Part of a small language model's weights.
Training: a variant of Muon for these matrices, 613M tokens, 4679 steps.
MLP neurons of a small language model. Each row is named by its layer, matrix (gate and up: input weights; down: output weights) and neuron, and shows model dimensions 16-207. Each number is 128 + 32 x the weight over its row's rms, rounded and kept within 0 to 255. Numbers have three digits each. A neuron's up and down rows have the sign that makes its largest values positive.
After each neuron's rows, "fires on" lists the tokens most often at its 100 highest values on Wikipedia text that the model never trained on; "fires in" lists the words (lower case) most often at its 100 highest values on Wikipedia text that the model never trained on. A number after a token or word is its count.

L4.gate16:091134173156139112115148122147154195135062180119079101089104102144083186136141167114150161157140130132150196116125102088059211091150115123126143152149154083088116196152157168188151153160110130175109050134100168099148129072053170131087167083127209124156144079114144152133147086115145142136099147136121119142164093111087168143108064176150160122087115177145166120145175117144118116133122097087140161158155146098105131115120085127168060079060116111091168168138115128170220105190216149179110125089189081107077088108117114131138103119163144116150118140105074121137136127149088115102
L4.up16:179051072095169075136114166170136139087154144117139108140115177115194093114183128184151143107117154097181174090155143178127173074151120151125142118168138130168116086191090159148151094092125096161120150141117145097134131081147135117141178140153156108122074137170095206072197127131118129110178164181150089107134119125150153215071118152109092135105086168156160043157140112162121155098137130114145194133117157168096102147143148137106126142118096130141115180138143158158154161142150116112154125123121093135132139113107129154147039171142130148118122086100131113149118162108152134169
L4.down16:087158111095145141104149102150149132098156102126136136173144189082131113104126113124163189172128100061093113148124187134129155136120159137100081131104103105096135107148117106101168133113091153087131163119134151150067174161089083133097125138141084159170167109113113095124146141118124136109144159089165131094083123135157191087154091209122105123126138088151099079138104105142112140150180107148149145141098139200134194158083175118074204077118175113145115135151175144059088133110149102107158127158083094166134141130161146126059138128135073146173094152177123124149095200139154147111
fires on: "as " 47, "for " 10, "of " 9, "considered " 7, "member " 5
fires in: "as" 47, "for" 10, "of" 9, "considered" 7, "member" 5

L4.gate113:161141172110136160140140199181140151137170111170120135160094088133108115118183058161095094137123148153139115111182091124148103109103131138134163128150115126104140113081126103085105117163084154050112174095184102147150098156122154130193111089188175125126129130114151189132144128186098179077059102120156119156150151112157111168149094101158072187164139159116123151106135124142133131105153074099123102118103085133071129081110121142098125158171114133151134129154147085050119139155084190182107102075122117108137103094095145166091143095076142124135156138135126140195191089104150114101
L4.up113:159072058168145147148162142115143176117124141161152150143125136120200164070145114104138122125082149129066130185146125107122122094112091133124105099172141173048093163114188137095172180178116139131183125144118093135179117091109073134071175106138093167127188185103106081111085105160083140146159104164122118165103101143089136134145115154130084134121192102070135137145125098168089127138132098188185125163146168090146096125097075165070071129124122157124162157051116143207161136066138135116133136108103126050089119131139178137121145137122128130203133101118145106157154134148110137145
L4.down113:097095117172175134094088082128134077112163112180098090121117111125136073087153070125141135149160077129156138160129104112142099157107147153088069083152112188128108170203148130139112116114127118125116217085174061172126112084097047081150183097140073161131154137132157165111138115120126158143137214147123112130129147126127102118081102141160110107118154122125096165113172105124114163111190112104115179108148128098120164080130117195145105127133121137087113137157099128138076133124174142166125107108113125164080121074139140133149129095117165107091091170164139116130158158116135100168
fires on: "his " 18, "of " 16, "its " 15, "to " 8, "for " 6
fires in: "his" 18, "of" 16, "its" 15, "to" 8, "for" 6

L4.gate809:203181130210045202134173107148159104150119131085100170152142154131156140123085161117154073154166089156155104147178132116159158177155153153181194140109176090126151194112135083107144048109138166117117116172082104123120053143111071196099139087142165138122125158098124143139149125070120106124137142139170103149126149146076165122137113140135109147105133093141075101198126144120173161115161109130135126156134140162079127151171114125152123128111097127102057140108138122152079152089189117173148134139121087209140096105157111198146128112147115121103132120138186165153135147171134110131
L4.up809:129127123173152107189095195177107146115142196063125132156111149138138165157047196124143165123176121144119092177145200144133108140130116190109124124156119078146166103090142076093130092139138127152126111094145145119109095126138157130172142155114127108079111122141118174150145116070174214055120113099117165145073120226160148124107140154149187131114114125131138177158100176145115163101163140145054099142162132145161123160145077155101161169092116166189145089128138166101199161104087072116151069107081100136179108137132090118182136090142120120136101098099100107138068102102130115230
L4.down809:195137115180102103120102150183163095129125131189145124162127134137120112123109119116130142137114117095189116118138146115131181220142124136138148072089134046073161177077108110111146147163075098098109097157127119109129142122167140158141118137132126159152087164098088052087106118088154107104139140143098061172126064130127147111125096103103071166129127149146137102120148167145128142139164111085102096159141123133115113107118180167152161106114116176134065140094101140171160117183152144071117114125108073141117123154213130177110146092111067147093081122096082187177153179122101134134
fires on: "a " 35, "is " 27, "an " 18, "the " 7
fires in: "a" 36, "is" 27, "an" 18, "the" 7

L4.gate386:166134122075051129082114121149118139091055109099129113141168070138131142117110098120119112136214136154073111121177140133110160145132191114092123061146170150146114129109121123153181160137123150166112106140141129148116123106089118113137081066160091134054180082114200186125170160122163095135106145105113124090111201107135082093124150163152098115078085093113138152148102138088163162112119141143124113153119116151169127118101119094128174191067146132126137123101123132124162085165126107126161086136094107155124047058145099123195096161166078132174109117171135103101150205163087143075
L4.up386:110092113157146137109141092090175118123146167091119057133120121131089131133090103108134129122121115166071112135151131108188182109102137117120132159133101131134133092142147120131127143202174160098206169073103056088154141138120069089148089115085074167155179122123075167166074175099130152107129120167162107147193161111104168155132106144131182109132076133123099131053210113137136165103137124118124051122123159121120129095122128098089142116167132170110125113160061165147187120184128140179115116182144069152118119161150166098137102074124144154107150128170121138146200082107083142101
L4.down386:094100136107171114053172117105027111107120182108083102098157093154098165158121130160109094130111126075127197171155160152105176151058083113029158132099144193134141125147161141086130143144096165055129152158140128116122156180148128111145114138138117139158130097134136082146066153131119179143110145142122122123126143162138133114169158113174155157208076114118076095170102160119124136101109139126094144197078131165124190090093177153121165118111081153158067143051111148088123127156115089129171093140163116166123135151129164128102110124156118143138134156201100172160195125064129158091
fires on: "for " 15, "of " 14, "from " 10, "with " 10, "his " 7, "joined " 6
fires in: "for" 15, "of" 14, "from" 10, "with" 10, "his" 7

L3.gate614:120154156137102126184193096164099144102112151164127168150112131137109090122179119120156124133124112172112108076121111108056159172143131092147113180116168152132206170140165122109096146175107133115187134129118120115111153117092145060153078148155109110157086065077132116114158124150116148091119118099136110074144164177101104118152185135161182165117154133135088115162171092189160096160174102102185083163171106139158109180132125141124177146112127101106116179101134100161163166130187153141112127074084133066093077054155160145153091124139122177165175139135059145142132176149145115154
L3.up614:130092112184164153176126147144118084132124119134105114182136112135122155095184113136149160141132112074092085084187089159076126148106102130120147135119193162107150122153137174105175141169119160072186167145156109084150151157152149107109158127155116128127141129066190091120133165107142176100126146154131088121107165141100132144164129140198123195128158128102101098113135086131119095150107165151137098159112175204109109124180148109060165147152116139113091145123152086092177080114150147125200151129123109120046160145112124146158114127088110100100210143125166157187156084187070133122
L3.down614:109138179163182113146183113179149173078113147183100093053116179100061132141141084145115166134060091123131111120157144090122146118100118137091068120092132118105095106113089091085132140123180185164145136132079141166150137086132065094085130195157176158177120160099115123074101143120108137080161152136162125155104117082136148139140039182162115118143149140078169136106172147194080163138127127124132150096103194049075134147090202160120107102149126146153097183097200165104166129158155090135155139113113185099076108043125130155094125123078111139194100148081103152120150078111129135106
fires on: "for " 30, "after " 12, "of " 11, "by " 6, "as " 6
fires in: "for" 30, "after" 12, "of" 11, "by" 6, "as" 6, "football" 4

L4.gate270:114143143055172100202140207118125160132069158129159135102147129141107242148218115202170147114130146164135173130083114154072140173118080126133124159116138081026111100165117119130115147141108150132123158067133041129154184145110121130090130112128088156098119121108118136190107097143160129175119155159124112099092094124110116116172104129116071164146089126135092156117117149188138163139147156127121128119149131130132075171121142134145107112080109186139078143095155075111152099115114175185106181098145172108107160111177103087095077163165114142116110111094175052129106155154135112139
L4.up270:090164076103126109121136116121125127119117183117111114082134113147150151158136147122160133144150144120127096097124073084153095190218086157115167122149117129168098103197124121087136128138080137136147133121137149111192108104159100147130132087158164129127119100127090186139136159152111157160139132132078192098103136088130091068090143112103119155144158094165147144167122225173119089135128112121121126089124139134112178195123112187229114109121121110141193117163094063081083118159133152120103166165077120089094147082126125121041167150132143093177120100103134136116120136138134111193
L4.down270:125119131092127183111183159104159139093107165162097112077110089157108118126119122143093147144102146102171165085140138119119088107108161117123132140110108180151166107152212124133122156167158124169095120128139139122108162135189172120105170093106103124232165127040119101174126101071151145164167154126113177204180128133153120127128074138088170137117161191183137174111081128156156114105164178108035121109143149129111146099181141132150090100131106107154153157173143131211092165125155130075162122111069203164137049185087136131118089150088098142121092114115053115092070124098188150086
fires on: "in " 25, "of " 16, "and " 15, "for " 11
fires in: "in" 25, "of" 16, "and" 15, "for" 11

L3.gate449:088072126103076085118172188134173141134127140091139190156198140118134211115125157165182119120115156120171133148192123166169095143134186137174137131102141107192129165139121126139129184081178086109150087139124139129124137118139091118104115118144168123151163097155128137124145105110174062121085127095121087111135127149120147077134107130116106111129155111149068126121152038147130066094159179119082152148096124096119118091167121111143114094145173120176137105100113058118200173110089132124125147132143107090093114132096181062131117124121146134134190104120119133146159114086131154122
L3.up449:106120071108080067143034106084128094134084121151154149095127181128091110187177107149157107135130137126104149116138115171164107130148120109174069140093105125096133174151079150076116121115143111154094061140187181149134136103091130134151136143075121122121147151212135143082158148110139123101156099118166166086096134151074060121102110179146046140135102111162080082165101106104147124148046193123139121174168092128122161114149123091162152145106120090177121093095095137124153171144124107154116177110071124126110158168128098132087062102157127193125112122127107146111032082096097118062
L3.down449:129145115085152133114146074158098097095125176163118075142151188154143112163146106148169141180148165141068173094167163165106088183153092136171086184101093174103147121128073149069148084129155155161077057114185133123136166175091063075123124108168132129093140095177131121087093091139143107090132138134123147087140121120072085091117130130139124094132129096137142098131051153152121124124033130134128108105073114116152174163124165101142142131169133085096143073141109121047110083175131139184201129094128091104168170148147115183097077102126116111100116160104150131112105115155102147067
fires on: "of " 31, "with " 13, "for " 10, "on " 7, "in " 5, "command " 5
fires in: "of" 32, "with" 13, "for" 10, "on" 7, "in" 5, "command" 5

L3.gate414:137134105129130237219130208121128075143149155146098127187116148112107128099094140094152119107111130098141097140216140129182127098176104119117144141085125142139116142164110147118115115144114171161150124176120075129138125128144096160186125100163120150104100128089146131130121145175128090051125128104070134150146107187182120139123090124161164171116155131171157069092099118110051117091129125075094131127103130146121115098142105183133121137114136110176107171069126166147098087094113129115094164130171061135146153124085113107193090133138107132085107140197133106093106138175124160126
L3.up414:119041146125133062133116158152111136134150132136139164161171125095098147106130127144138071104101157075148117213143140141201081188085134122157187127129088140113114178123141153083117025143100161177156149152105055104090189164113120205167108069131068083139107105081168167176133101163080139042096133075068100174137158138123161137138160138121132082105126150127081135163147112135130133077141152072156136145104137121158028139136074154168127149121091142123171108110124178183185120139115054119086127115092057118143122100094111118176114132178121141119144101122093130141087158181134175119
L3.down414:188162091158160091110178132149043120188153142084177143111148047113128145116113085179147143153120161121129108121155137123150166163136131182130149080150119133109083193122110049209144102133129165159118161151093132140070131117153136171156125140184093155157128082140098106131167061164095091141156101067154168102143094124122080105103136128125091099091209108158123146125105149158174141156094119140156084124127092147161148128140152126131111151133132086088094042057145102134109107146160086109129117095065193174150099149162159179204068109123180084146053147123121178096156105137046132149
fires on: "with " 47, "a " 17, "such " 6, "an " 6, "most " 5, "followed " 5
fires in: "with" 47, "a" 17, "such" 6, "an" 6, "most" 5, "followed" 5

L6.gate516:100114098150059169163127100107088140126105130133085097103140176131105102096097157072096082120155098142080103064101147103102080139105058151169220178109088133082086109125172154128135123120178055178075118121120136155132088144121123067151115144121072126108212107085140148162105105090119147128134123137126119123125133120165193164132125106153164192137137115129157163150073135153144147098124122099169110185089100138123164109063146091092156135120186087139097168109146092132106171166085125178135101106124109129192085129132102113189138127130116138101109112123124124098108158168147129152
L6.up516:160114104083086153148119125095066109121118165145158134101146103099133141136097138126135107111152142110156116086183114103159146113161119137155110160172129173124142072046127121114095147166099111113130147095110153088119108127141110153155112184160186125128151170134129126094119138093122133140136135156108076173132175138119123134172118123148107168033142168095178159148089065133168157079135128100147139159125151173145145100151144129147107141133068143155089164105121126148096081121150074110140100117113116176111138184149143152162134105099143067139135127084106201131132171200133177116
L6.down516:112143170118160101121112132118105152061129129104166169094147139133169134074179165177132139108138141135083141057181158128155161171115118131157123118105130155095067136141201153126139149166112134133082130113120152096110090135168019112139199151147113166158141163108177115148146140078071154088104140125071095195089134133060117134101124103105091152102099186123179109139194119073044156067152108129079137150158137125093088098127140153120157127133179131148119102118148117139132100086105101151101105144159079182180148115125152115082183144166123131092110183136146123108107167130106104162
fires on: "the " 46, "of " 21, "in " 6, "The " 4
fires in: "the" 50, "of" 21, "in" 6

L7.gate1138:058071117118087111136107138062145088109077150117187100055117124225181125145126128194186115139141099153091130118150109129128177099163114157170086154142150113115117126098131097093132175169081124101101100074074151115174117146119094081135108149134131147128160132082177142097138118154192131144116135144100083177059130158122145075160087092138163192188110027119120133102120177130149122180139134163128184095131125088153100130107109183170143126134181125147135114133150044184151199136086132163098130160104110058097134124162141168208110138150126082107201174117136121149156174159179111187
L7.up1138:119175121089078136139104145155140074109113128143150102131080105147147110162167115116140170154144093162105130094172070137152120122143084158145132141065147199133127142113136087109149124095133181104110152128150130124113067164114111122182161169115142096107142110104100205150065146171099127093116119167171105149174113113130120123073108098119073179118084136109113102117157106137129044115072131112091125184155116147079129120133161085101183154148093163140177121113138123091083135124101120100110140134131131164155086153130124181107090141089134131047090129085133108129109137118177160144
L7.down1138:140116034181075098132145102172145103109168126093189086140101092143056124098148132108125102210106163116073113083115153125084091149146145098159184148099137115100126119131163115148158152137176112094137123086144159119087124090141085099163111161159098090086108092157150129114154094115133081120126120073142118142072137114146155151106066134120120136111041146100122115090143100148139157148120111117122157146136117167150162173124145103097200169212146133122107069139184047142046131066107173134057105124092158092193102154153109112133100158127141126161131127172092037025096163141128151093
fires on: "in " 64, "on " 16, "In " 4
fires in: "in" 68, "on" 16